MLP neurons of a small language model. Each row is named by its layer, matrix (gate and up: input weights) and neuron, and shows model dimensions 192-319. Each number is 128 + 32 x the weight over its row's rms, rounded and kept within 0 to 255. Numbers have three digits each. A neuron's up and down rows have the sign that makes its largest values positive.
A block is one neuron, or neurons of one layer that tend to fire together. After each block is what it responds to, as a language model described it from the Wikipedia text at the highest values.

L5.gate110:176122181154155148077074129101178179124163169106143169084080171077099130111157128147123105136137190119117130143163156173114159110133150128145083161150132103103158094113106084078060181105136138082130143151112082068106158169123147124132153112105113137166042148107143111061123152094155139111114136084124114090156114189088100150126145133129156106106085160107135138126136188124101100104173
L5.up110:122143128052166150120066129083114157142129091106107123158129139168065125141120156115143119162144121142127087108083156124186157092209067090069100066110100105039103080169126124102119168143149146100200119113127117129116161124157127146115121047084078118133122159135057152128156096102103135138123084114096109042173114158126163163110095142136077151130145098094109137194160075169189164132069
L5.gate161:142151134085089137132128124142135188152115111114065087147157103167086111087158086180200047171122138091146096094120108153139130111125152134188092111137151124078156152156112146118170152061096128142116143131115129177146159153166100142150168085158127141124197166088081185140145210129081122106152134073201190125207120141163148147119158128096166142119130135083113109127155117152090151134093
L5.up161:132065104091127175094150064117115157107111141141120162119061154148114126146133143093150098165123123154069097128156159145191130121134091166148123104135171168126091074121149130104014152203115160104105121172129046140112105099146153129041134111083057112178108115123108134147106157152122083125126136115129157100115149135130096127142108169110091058130132159104087132104131131135079116092115
L5.gate214:118121118148112142084149118118149184155189178091185098168103099151092137165151126098174166091122182082109163084159138145162174198152171134132140107165103133134134118128159138030137120138160094123126136224133097064063158145180130164171105171113145124107181174142142123126142175154169131092121171057106124096184150129068106151073103140174130112157087184167112107089122085144107144121090
L5.up214:135134153086177064134187100081128171133183201144145120155119112117130096152127198065148143145199159129124098118129101148141135168181138171081133088159128186090122064099141090081145137195095063046136157160103134133048146136234144185154112147159144141117197147152104115164136158162137120151132126060121088071127139087113130087075095130106161140184131173163129167128162094132113126170062
L5.gate265:124036150151116134093124138124098129119141132155160127120184116105101096167111071137143134025100156159024143173138150103154125122114065138106061176118122159115172138153188099164132153121118108058150103137127112127097166105128123137182153137114158128173105123111132170147138151100090136137181146163191108121103138138073115151152150074156133132160109125115176102150119159119118135107082
L5.up265:150113144130102122084138097088139104069079072110128128171071119117146246113179138080184136119158069082162128113139148132112172193137129079115124100139182208123094170121146081078151126099109217103197075168069145118138115115103144153114074168118156152126121143125165087112124148153099185183155147096116064157117120099115178133122168121143192128088153082057116164115127182139115152155147
L5.gate298:119119059130095149099135102119111222152088091200144110147106126177179082138174163115124107132138148099081162116171111134117166127237160090148094103078067125151097144084161155133120120160139121168167096155140116154123079174163088069145165149110094101103103159213082127143099151137135166123130149130121115113108158139113101155032122084092140125147087081179126110146187120117136145132103
L5.up298:125150154138145160130170148166157129098100165127117111144149067150061140088095212120106157141109136121157122119178108120115145139086164132119156125170091100143150078124104141135192174089154128130178066132114131111109142138188105113146137172091148115097151079154170151162133136119149169130127164091165112122096145134181125156064115127142103125121115099087112143135137093131113132182136
L5.gate323:057080082103119132125080061110099204133175113148127146177145162114142137145090161095072086155155153170152119159138151111130191103135113161123138096098080127108102132116118109036149154176127189123173079187131154112041140190115171162159120109191124154157164112129143142121147172115131136105161136148155134145147134070162105149146089136093200093149053150110172120140082118135090125116123
L5.up323:128119108131095109150077162096144162085072152140138137075161168137076115091161139051138105103115167129144133092181138123108123120114165103164162132076101152091100112103158119185160165156134124114122149121135150148071109163193090137104160149181131182175201144114095098122127157077152176125162103082150112066177114095161186134140090085075182138167102168158176197141148021129137077182083
L5.gate352:112120125145110116154160216129078154154088075090149138102071100195135079118179139166133136064036163061172165139159169135148100098129130126123163159117129145184127197107117184082101137187132114117059110092153129096107132161128115089169142159158154150132146087181170093116106194181169152110125152124124105124147122152113090094150179074164124075134147164133123176074107090110091206118139
L5.up352:159121062112138100122167124112153106123156100113105134113133077092104107072148119127128105174110117179167148128161121085146149140158181209128153142159139160101141098173128129078101090102154085143128125159099128113087134065106138118088072174090157105173093155158140120145122200108151111101086147159093099141146088087052088063089120161074129105132068159123186156161085142118137193092081
L5.gate393:163113173131126154153136143117133104143157083113149157137096114117114084156133118095099095133126136129119129104159171108166095167087065104142163067158156116173159137132142115090169179122095166145121139199150159133084155112136111113166212080161103151156133068110139104191098157121130124089159101105170075157103068099089135123128134177165159107092035133176144131120031123100117112117105
L5.up393:121099179167133137041140139133154160123130151145135083121139094112143148092109105176143091115137129116144113102091119159118168136189121100142144119112114153100077145073100136145075136107175127076088191174112233133130141162103127185120034064121104111130130101100169080194139167171151119136115127087119134185124174090132088099099100170125133162133115074147141157174133091176098172136146
Responds to: Last token of a sentence-opening time or setting phrase, right before the comma or subject, e.g. 1991 in "In 1991", later in "A week later", However.

L3.gate140:194116117097152151125098131085107126073222143130153136129108155138081149153139091188137160134134132150140091159182095124138125147141094154190114092087115090122168133103134158128029126128147094053143106084114148082118126047148172117131136155095129116105136180095096116167162105139120144162147160094122136126102115123098120169081064182116117180077097131062120128139109167112133153082093
L3.up140:132078084137117106129122113118148136147140086162080070151117064143160151125132104188163104162142113113137116107119102043206134126140158075142138126062141100139138126123079137143103140135130160190196038123189133100106175087102176121084120134175080143200142168139125110126104118109095114115103154125139083141114126122162164121124138099132144121107121133083156112093144163162114116119139
L3.gate268:125098131140110082131146087158123130089081126152116114111140192110106086129086154159230149140088133148173139145116131172199139167169142112090108146081177180137107142109138156153106162106132156078164103108127120175139213162143174097142148070098146140130107117062156123133128165141085186092172164092109162149133083154157118171149125149099092096105139147119090087125047110132142172099123
L3.up268:097067122139112148133171141105100081114122153140146103114138155140131184104074124165175115092075092186134096154167101185157112153104213145093111106096111130130110162131123145195114148126090079136161081092155136152109137152077133174162164104139138143151156090127126077103153156167163130079131187102105123111079083091144105105109109165180079174137115097115103166097071121143128147125094
L3.gate334:083108077100218084082093089167153146073104151161160135099152098032093153110107108128148110117158118104102181153128103134131100182120152124151134027091089141109114190117100107071173085050163175103121100110107137140114130144179157157097152133135179126132176123136100126082160118181100153156117127163101118066163184169134135122103181224154159172137058169169124138095072209147121166121138
L3.up334:154151124105125096122118050116131144078066148129128130125161134127151043135159076079101170099112129123140074137099132111113141132115127157118169073184123118188091142106105138179094108112124100178131127151140125182141140101059116076145131138122149093081121121140100125148131124134078165109172105104121162134132104180108145154140118137104113137141179158155107102165066096139114136078103
L3.gate350:143190114116154127183162123153122171092106139106154156115132136136144157133090113124099117103177180115150134168157108165164112149174106145146143109164121175187141123134070102169096099089161109154089090119145138193192125147095154124087091123124133089156110129173120152119157085137135141152086153121130131097128141144172166139107126178080111100111093083129156142129154142103119146081074
L3.up350:061072170139122075151194075132144140075090117120060104084143123093149184128086129114108146106148114174056109114129130143155111137187148193089153113164099141136162131156116148137154109078162082134121170161138104095178080083146137134112176175131145127119176169169154162173105074145129138165107143080140161156177161152158146130129137116097213079153104130151139138131137118076097119109106
L3.gate352:159134124130129136141127078150115158102154133093116166135099177085200108085119115206112184146142166138127116147155078128125115141207160120108103140112140092154125150128111142114086140115128111144126136120126188045140165141110107052127096085131155162147109152101085137113158118134123113098157129188118144101119097147134066117146067097163112102119137004157111097090101142133020137151092
L3.up352:123081149139093082172150107153132136123108117112159095105136142169118109144168136123189110137115142073102130129117147083191091018114184091138136129155158102155092143081063150083117170128087107123115136161098147097126133162107100177183108130136079149161155172119051197169118120124133122127157135162169158131101148135112127122136138145081184102149109082110136153087093168131110192136083
L3.gate372:113107078162113126094144130130101123082146191075126164127169081136149108085145155111181123140159128153151136132152081109135120112132092100128114110123089169191137129102102151155122149167099142096200168159113135147108144172128126103168102108108140117123136127132156157148135082168066132103125211169134067113112067113163124102115092152082117066113102171204136081137134176088113121079164
L3.up372:134078133134164093161119099143156141171151166130134138107119118106116130118107086163114159111131183056089186129148121089143123128134150107150120102133107176140111152131093138136119143137164103117180087130144128125118120154207164155055092188130191215091097077158159064106150128140140224164100136148144123078098120124075107150074101198134172074107113143139161133184149159168121163087108
L3.gate395:084137102128116111132070160134169055082088109126139154159128124091121167135148135102078149090124196068119167115147087130144141114167157179097127109147099130131118081143124132122126143108105093130120137133194119111078183152188192099081107155151151130141085088205095085122081135162081130086090144179109156078114137146147154142149144129129111154141108123139181109109144129086130134072152
L3.up395:079132182170105094133137148083117112069125168107166141138139066082154115083170079100150201163065122088086160136123121099092142155119144117141176102131046107124109129165114158124110140131152157111135130092112174151144230125154150114080114132118145167104087125091150120097095144171075153090120068172089121151154083157173156143153087147166080099177083151086120146121132126093118176091057
L3.gate426:166107084072154094137111114095100145106147191143117136099102093128137077170039080167073075137124155161081100081157148065153095122190146131101183113165114155104123136141081123152107089139145133109152097171134147099149065161109121106146116103134132161154137109083154114111141057198068130100103160140147181108145091169177091075129121118152125140121060121154163109081106130127172184098113
L3.up426:136139118104166102140112111126148130117114162123143084158167161136089109192158103165118166139119111146149162107116110094170108099146182151177102153143167132107117091191073149121090102097115160125146155174071133129118122155155162106140072156089116120062154139166070170151155142138129145090125149176177181138092057127117085181134103154165149110109084163084125110126149144105132126149200
Responds to: Coordinating words after a noun in a list or pair of nouns, such as and, commas, or, &, as in "life and work", "temperature, pressure and density".

L4.gate357:110132122114130097132132081138127097089143158157115103134100156144182123084074115153120161103111154192065127109133147103148082080168141092161112148095147152078093124099088120150117147186146170161175095157118174110164098171140181104156165134134145153185079131159130124136125164170082203126103178170166179152143134111144065122191117114122115082125196121120154095120077114074079147128123
L4.up357:132153043062100074133116117169101109095067099107117110124115110195153189161153125157171151109108066100103106130137145137118156084191134092123107193098144194133149169170134188124131143145159121083096091123107097110194104134152138121111167092137092154137089180094117112147174153152087125058075159141127111134128092112131086179147137095143103115081140121061131106100099116117156096129130
Responds to: Commas and similar separators after an item inside a running list of nouns or activities, as in jazz, spoken word, soul or badminton, basketball, volleyball; also verbs that open such a list, like integrates.

L4.gate71:078133096074132126148093152123106118126138111110055104176101094193108139095174157099123153167121145097111177124096170177174077155095165153178170093153083174098158155129062179113143097150120192148187100163159167153119122102176095130076162142148119153174146078135075081176134154132079121080122114114157166131143123167135111106150093097129197145182143152114138121067172174129077119098157
L4.up71:140082093145142147152109096073118127073141119088121098152155077179097105095143209163147103127087128141110157115077153145161101185077176117124121172097187144145173105161102126096083129120128149116126144135150158126175177094133141126099112099093104107152193161165187129142100152171088178142113169114138158133065130122068141101128101143111055159169105127095085117079172073083077112132064
Responds to: Tokens that complete a time reference in biographies and histories: the last digits of years (19|95, 20|18), decade s, or his/its in "of his life", "of its time", "later in his career".

L5.gate29:170169181136116119060080128091152149118188100146050098136145179123104153031104130092116122113149157125160054143143169057188116123104165142150101150170136191170176201170136149136134111089135138131075150136143160146089119126144183184125063087121145164149139083126075066143126108141096150113124135098152118129156142220121119092166084180080091120152126136109104156105144111064131045137126
L5.up29:048118136149136083115155160126205079113137089099097136156145115098115116112165150084056128144179144180188085064177102145107162207108138117167174107064086159145129104138113100128065122134110043142077114108166177175071121106106160136157126138127137120118148075165104127204082158185090129115085148132178123094092135111117086150139059160130192140178135092093149117067100178135138096131138
L5.gate71:119121137170098117166117100143137143084151107162125076142166190110167100083141122204193114153139146111096091095159081104094107097128127138179118133108127084140165142128147132051173163138125085146144111127137155095136151146120078091133092154112104090137129118086144156191074126184099155125133177119096119078134126085182101145110086123116111135152142135189149127097121083052146069134133
L5.up71:130138130136084163176147134126124155150116154137133190190155121121168133101130068191143122067125125140115118097219137100124163133166137120119136112148127185132116155195125107114085114179168119157089129116174106078097154128145080131113193178128079135085124122112217101129134179141133138179153141122091139093150110136136138097071171140127127146140131136089093149134119063116107061116104
L5.gate131:099080098162087053110068138110098109124131142123081099148168123171103151137155174091134137103110171137099127130087142117165119097140152193129105158070115153091156122094066141074143161165115116142142171145193142115171097146132145123137165122127063088135098093142113156109155189153141155149114103196195200167140172156127154101181186201131130060172124181119133050124149129099161110095147
L5.up131:148075109076089178115088162108088142126100076106104119067129159138161083148148107136213148119172089119140105141165113171217139168068063195109144115150125116120144149181178211096160127140086133151163147146147170140129159156153137108101154160082159136086130120111046127135115139143167152148131141152127121125132146098110130093167122184125106124107165117100150189165119114129147123162180
L5.gate148:095094081170160101144126130160129184098137126121110081168148187127122106131104123142191147089147116085074103081106034126128129101142186136155103097125120076158123130170135188107133146127133165157135166091076110165162110150158206142085175164155093139104136087110065117088170137111105140148071196118140043121142130101196116094117108135127129146104126117077139089117155111055129114163144
L5.up148:163118101130136133127117081099145134146147130118130135145149147139144176089092203125119152077204106103128115124139159069189184178135117113106147159185152199118166168149129140094133092053170128118131045129105127099111136125132169116130149158105047125135137120118101162089157116165131113184173097156120181059197199119139123167138106153097169143087155102178122093152106110141149131109194
L5.gate220:125076148165110122171123100103104094078102104137143158117147137174115081060144143133109125141103126093184140087038165115130116118102088114153141159094160112132136120169112100127137123145136073105102128113115107077115116069090107109116138111121087120147178143147150098141170078192135114129109068113134190172079096151175134125102069168122125122172109199112112157150133072042092124124140
L5.up220:128118129222109072077122145105092111166117109131092135116102149135155106137105078101123144131063095146140158097132135163178121093082087107088141117111147173113125134132137148178150169163117139110123138105131094119047081180123093118125112047136149161139141150119073084114117103167131136131111153117110138122159104139156114084105101176115130124178131089170132130141155166109173130125096
L5.gate249:090184127132172125125148128125179086102126112128162087122078140190113134094135153128162125148061141076122078100076121060163181100137145123148104101159130131167124111141102145161099181121147088150115176134131138110094085128102137146094167142149155093110126140174067162167157122148174177128117180122109115174092105074162123115132149143091099094146142090131141105128128103106145123127128
L5.up249:128161110129168173183196123144067131109109161117106070163127138069115123101106148128134098178149161135127146169119094040129130137123113214090127108125092098174111139132181100189107145186164101060102157075098070136075158150090142155150068125095186164110101111119087166119142153125109101125116104153113104147080068153125118108168083138111055154141083126070126151100105131125109144134149
L5.gate254:086112107151098100082155099142097114084104168094137184208131142140120087072182151121114130114106218141164171131151191130115085130152162178084124145145099126123159143172086148145173161137143113135159151162140149134129088166115171119138101104128176130118089138119087105102149179173110137148106156216135187171113170133085159168113078175163094115119096116102085033133155132138123165121134
L5.up254:128139129144105095131117126125152158185080113111124185167150120204093155114119110185198125112109171053158181161172125140118133099120131172122130092134146113140135126124083171083152144116119136125136158131145096159135057122152141162200185138096189122164175134123119155123174176167170161065142136099121148109170078126101196118119059113119103075111129157093158074128160140151069131171132
L5.gate283:118162149197118118110122156120094177142110142140088139182095141141186152103208160081143163103099090140133149102145135122139169105054121139120091108140164089107123161131211143140099140086069148226087183156116141143126118149093053141178081071141107150093121154137079095107095205152179176112139143164147058171147154149120140141096092116127141190114175152104075138136131115073135131105148
L5.up283:138161113121060120155134178186128158126098136112163155168138149137136090076140166113130107114152140154116113125135099121152182104116173159163148153044131142152106164102147170150145148146105132117120073156144111128085130085117147106194133128127106109088130132120104082114104111163117102121124139134125101181125167123119076153141122129070115169109122083079118119129090103090123162159178
Responds to: First word of a Wikipedia section heading right after ==, such as Career, History, Release, Geography; weaker on list "and"/commas and table pipes.

L3.gate76:132149128168097151104171076207114160107134125147125072164138156107144080098140154174086095117121136075127074120087152121139180130093082118112126128089140143133103092161170134133105106084157160138138105160138079090105101174126154075165149138147099112095068092119165090151102079078170159140177167128172108081128124122127124131127138105128132082141079080178133118179144160126199148194076
L3.up76:097102077110110159127097089114128173167097105114103124152169157150154132129122140098108085173136124127108148135178102103101188128088122160150148114063131121115157130168104139194110101051100088211124136136107139156114124122137091155129145155173115181174140103182141124128140166121075104135072107117161145138132147161134108110124148149084150108144141168141147120132145082134195119111118
L3.gate170:117206121125143113073062175096147172119085143151170090171146144136104087151135144140112109182104087097079040069113106178091137172110125137131204103106105158097129148118177146131078115103104100117163167132097167106141169158108146162148086124156083152159134113149112155125135132112099061080169155140107110109142162100135186120203129093115135164114138171121130106135140073107112116113124
L3.up170:183109124144146147116140105127161094155084142058086142116209204130172100103171144099098095100149109157136115080162163128137111113115167066117160085198115144106174118137142103129103086118094183086135126108159131074076156170113120110194099128170147095096110126151167179136049155154118113120153150133098094163081075123175120109117112074134116153154125179183125162156143074106150121153123
L3.gate216:104091125122139124157102136081130175134136095040133143156113109119126088134133123135107145092125084156102133099099122101116084097116165159122142084105127149067192130098145115092109078135188130109097123149154084187085127090129109135095151117066133151152179108106116194089140120137062140155157125197166159138136106137125110108147094078131117079099136151160109157096157077104108110115125
L3.up216:129073139107113093090129136093065124098089202083162167152136112151130103160131162143068129115189138104135156100103125134131084105147117142150074072129119181105176080102099073148082097143070189127082113167125087187165170118144074089120119167113141073132160069122114147104195170128088154117145098107179131138127131118146104146100101116152128078095156162123132092175118093138130105132147
L3.gate251:081106172157125134154153120108075115075158121088135123207116101120105107110163156154121158129101151141109104068120192147106177111140133157149135182154114194182127135152145077118105128114138121139199131156162121125122130110102149120133123124101117093121050123139118089170124195124171184066145091151133097172063126093104149188136165096195142140131116165108186147160143165098149138122120
L3.up251:103091119148125127127113115135084117110140143170131076120090105122101180088165133114055139164137174127056099131149119122055120163140111091222149148129161165121158131125164159090088132141129067116138097167099089156124093059154104177199066132119089113151123157113164106153151124086128098093108137131134124094149096157154078088090156101113143104157081158089163143111165042146141192141103
L3.gate301:115142082106140097136111020174080130105156088093089097125120106135144136176127072140177105124121145087093085125113170100152226113162099109141195157101132154077105116150188105092125172080109101107012133116181106094105110072145163173145058136189114127120175144133128078093090120137135129120136072127149164112150126106116090071144076128159179110187172159097145132152110137140122109147113
L3.up301:151191150096122101106107142094152061100143056110096116090084070145095110126169103179178089161147095111163166151174118113154166143153088162136133061151113128112073100121161117129111162066095100130116088108138108112086130085154137198135080202171119142107170155176111167092120159122155148140127117143154155118092146244084121160180153108109122156108122140122118155136160092195086105151126
L3.gate404:148159134128136079133049153142092089104114136104100125124123128116115094116177115133166143101130192116116087107139154204147052155084158108111116135082144170107077173122166109091101136132100129079127098136091145149111160128184107184182157086110119152117060069147173145175130171147080147100094154132160169043106093161108095081079178158157177158136109151167144170138098171141109184110168
L3.up404:149119174179154072102098109105089089167139054108123101130120164156134105091144132174110117137083136102131109120112139117187090109170124120160154126170125124110155164067082125180123152087107146100107180079136167146088222105181160079121114147115059158099136129072191118163068142095073175098147083130136164127166135133163167107160080142163183079192175166050135133170080088198085184083117
L3.gate408:126148133146101124048120081112141138135110101156085171116127169117163099095119103136103096178133211129122168148151103179099148162119126120171139120076102131159139091152154121145145165088150160134108103125159152120149182088098140129153160103146134147082121069142115149138114150055142139087123102139161172090119102131185131119109124110157165115175156138103119131184089133142196121069156
L3.up408:106135150133064159114072140144084092138138087102133098099191069131106061115144114076122114136104138178109090097063127158144201090170130127171170138102177167100148090110160135105118161079149202185122090141149149135091102076081152116146106140091149139084158101185148134126141130081123131114129137157121141122093099193205207094071134102156141178197170178121170072192156150077142152192155
L3.gate411:125128116103128234122127159096130131089114144190090137102144181078092156123127104083084130138119109168111173126146136133110088122119120174157114112123083135097089120151145124134104163137130213083098117140163084135125120172117117101138137133148123083113185108102103133182156117101145176177109172176145078161090105116128105157160099112148154095166117150141149101123140091108132123106122
L3.up411:152107104119127144112155116137154174011151134150125125156171191139075143104114192139187123118125124111127135148096124164129180114181151147125102117056131142100123122127128127159153146132180144135126124165131139179128074113068199179142145124023088110072156093112121116119125106134092093082111097123118094070173158180112149133115149144107121196185145097125144127154086154063142125158127
Responds to: The last token of a date or period phrase that opens or sets a clause's time, such as the s of 1980s, century, time, season, year digits.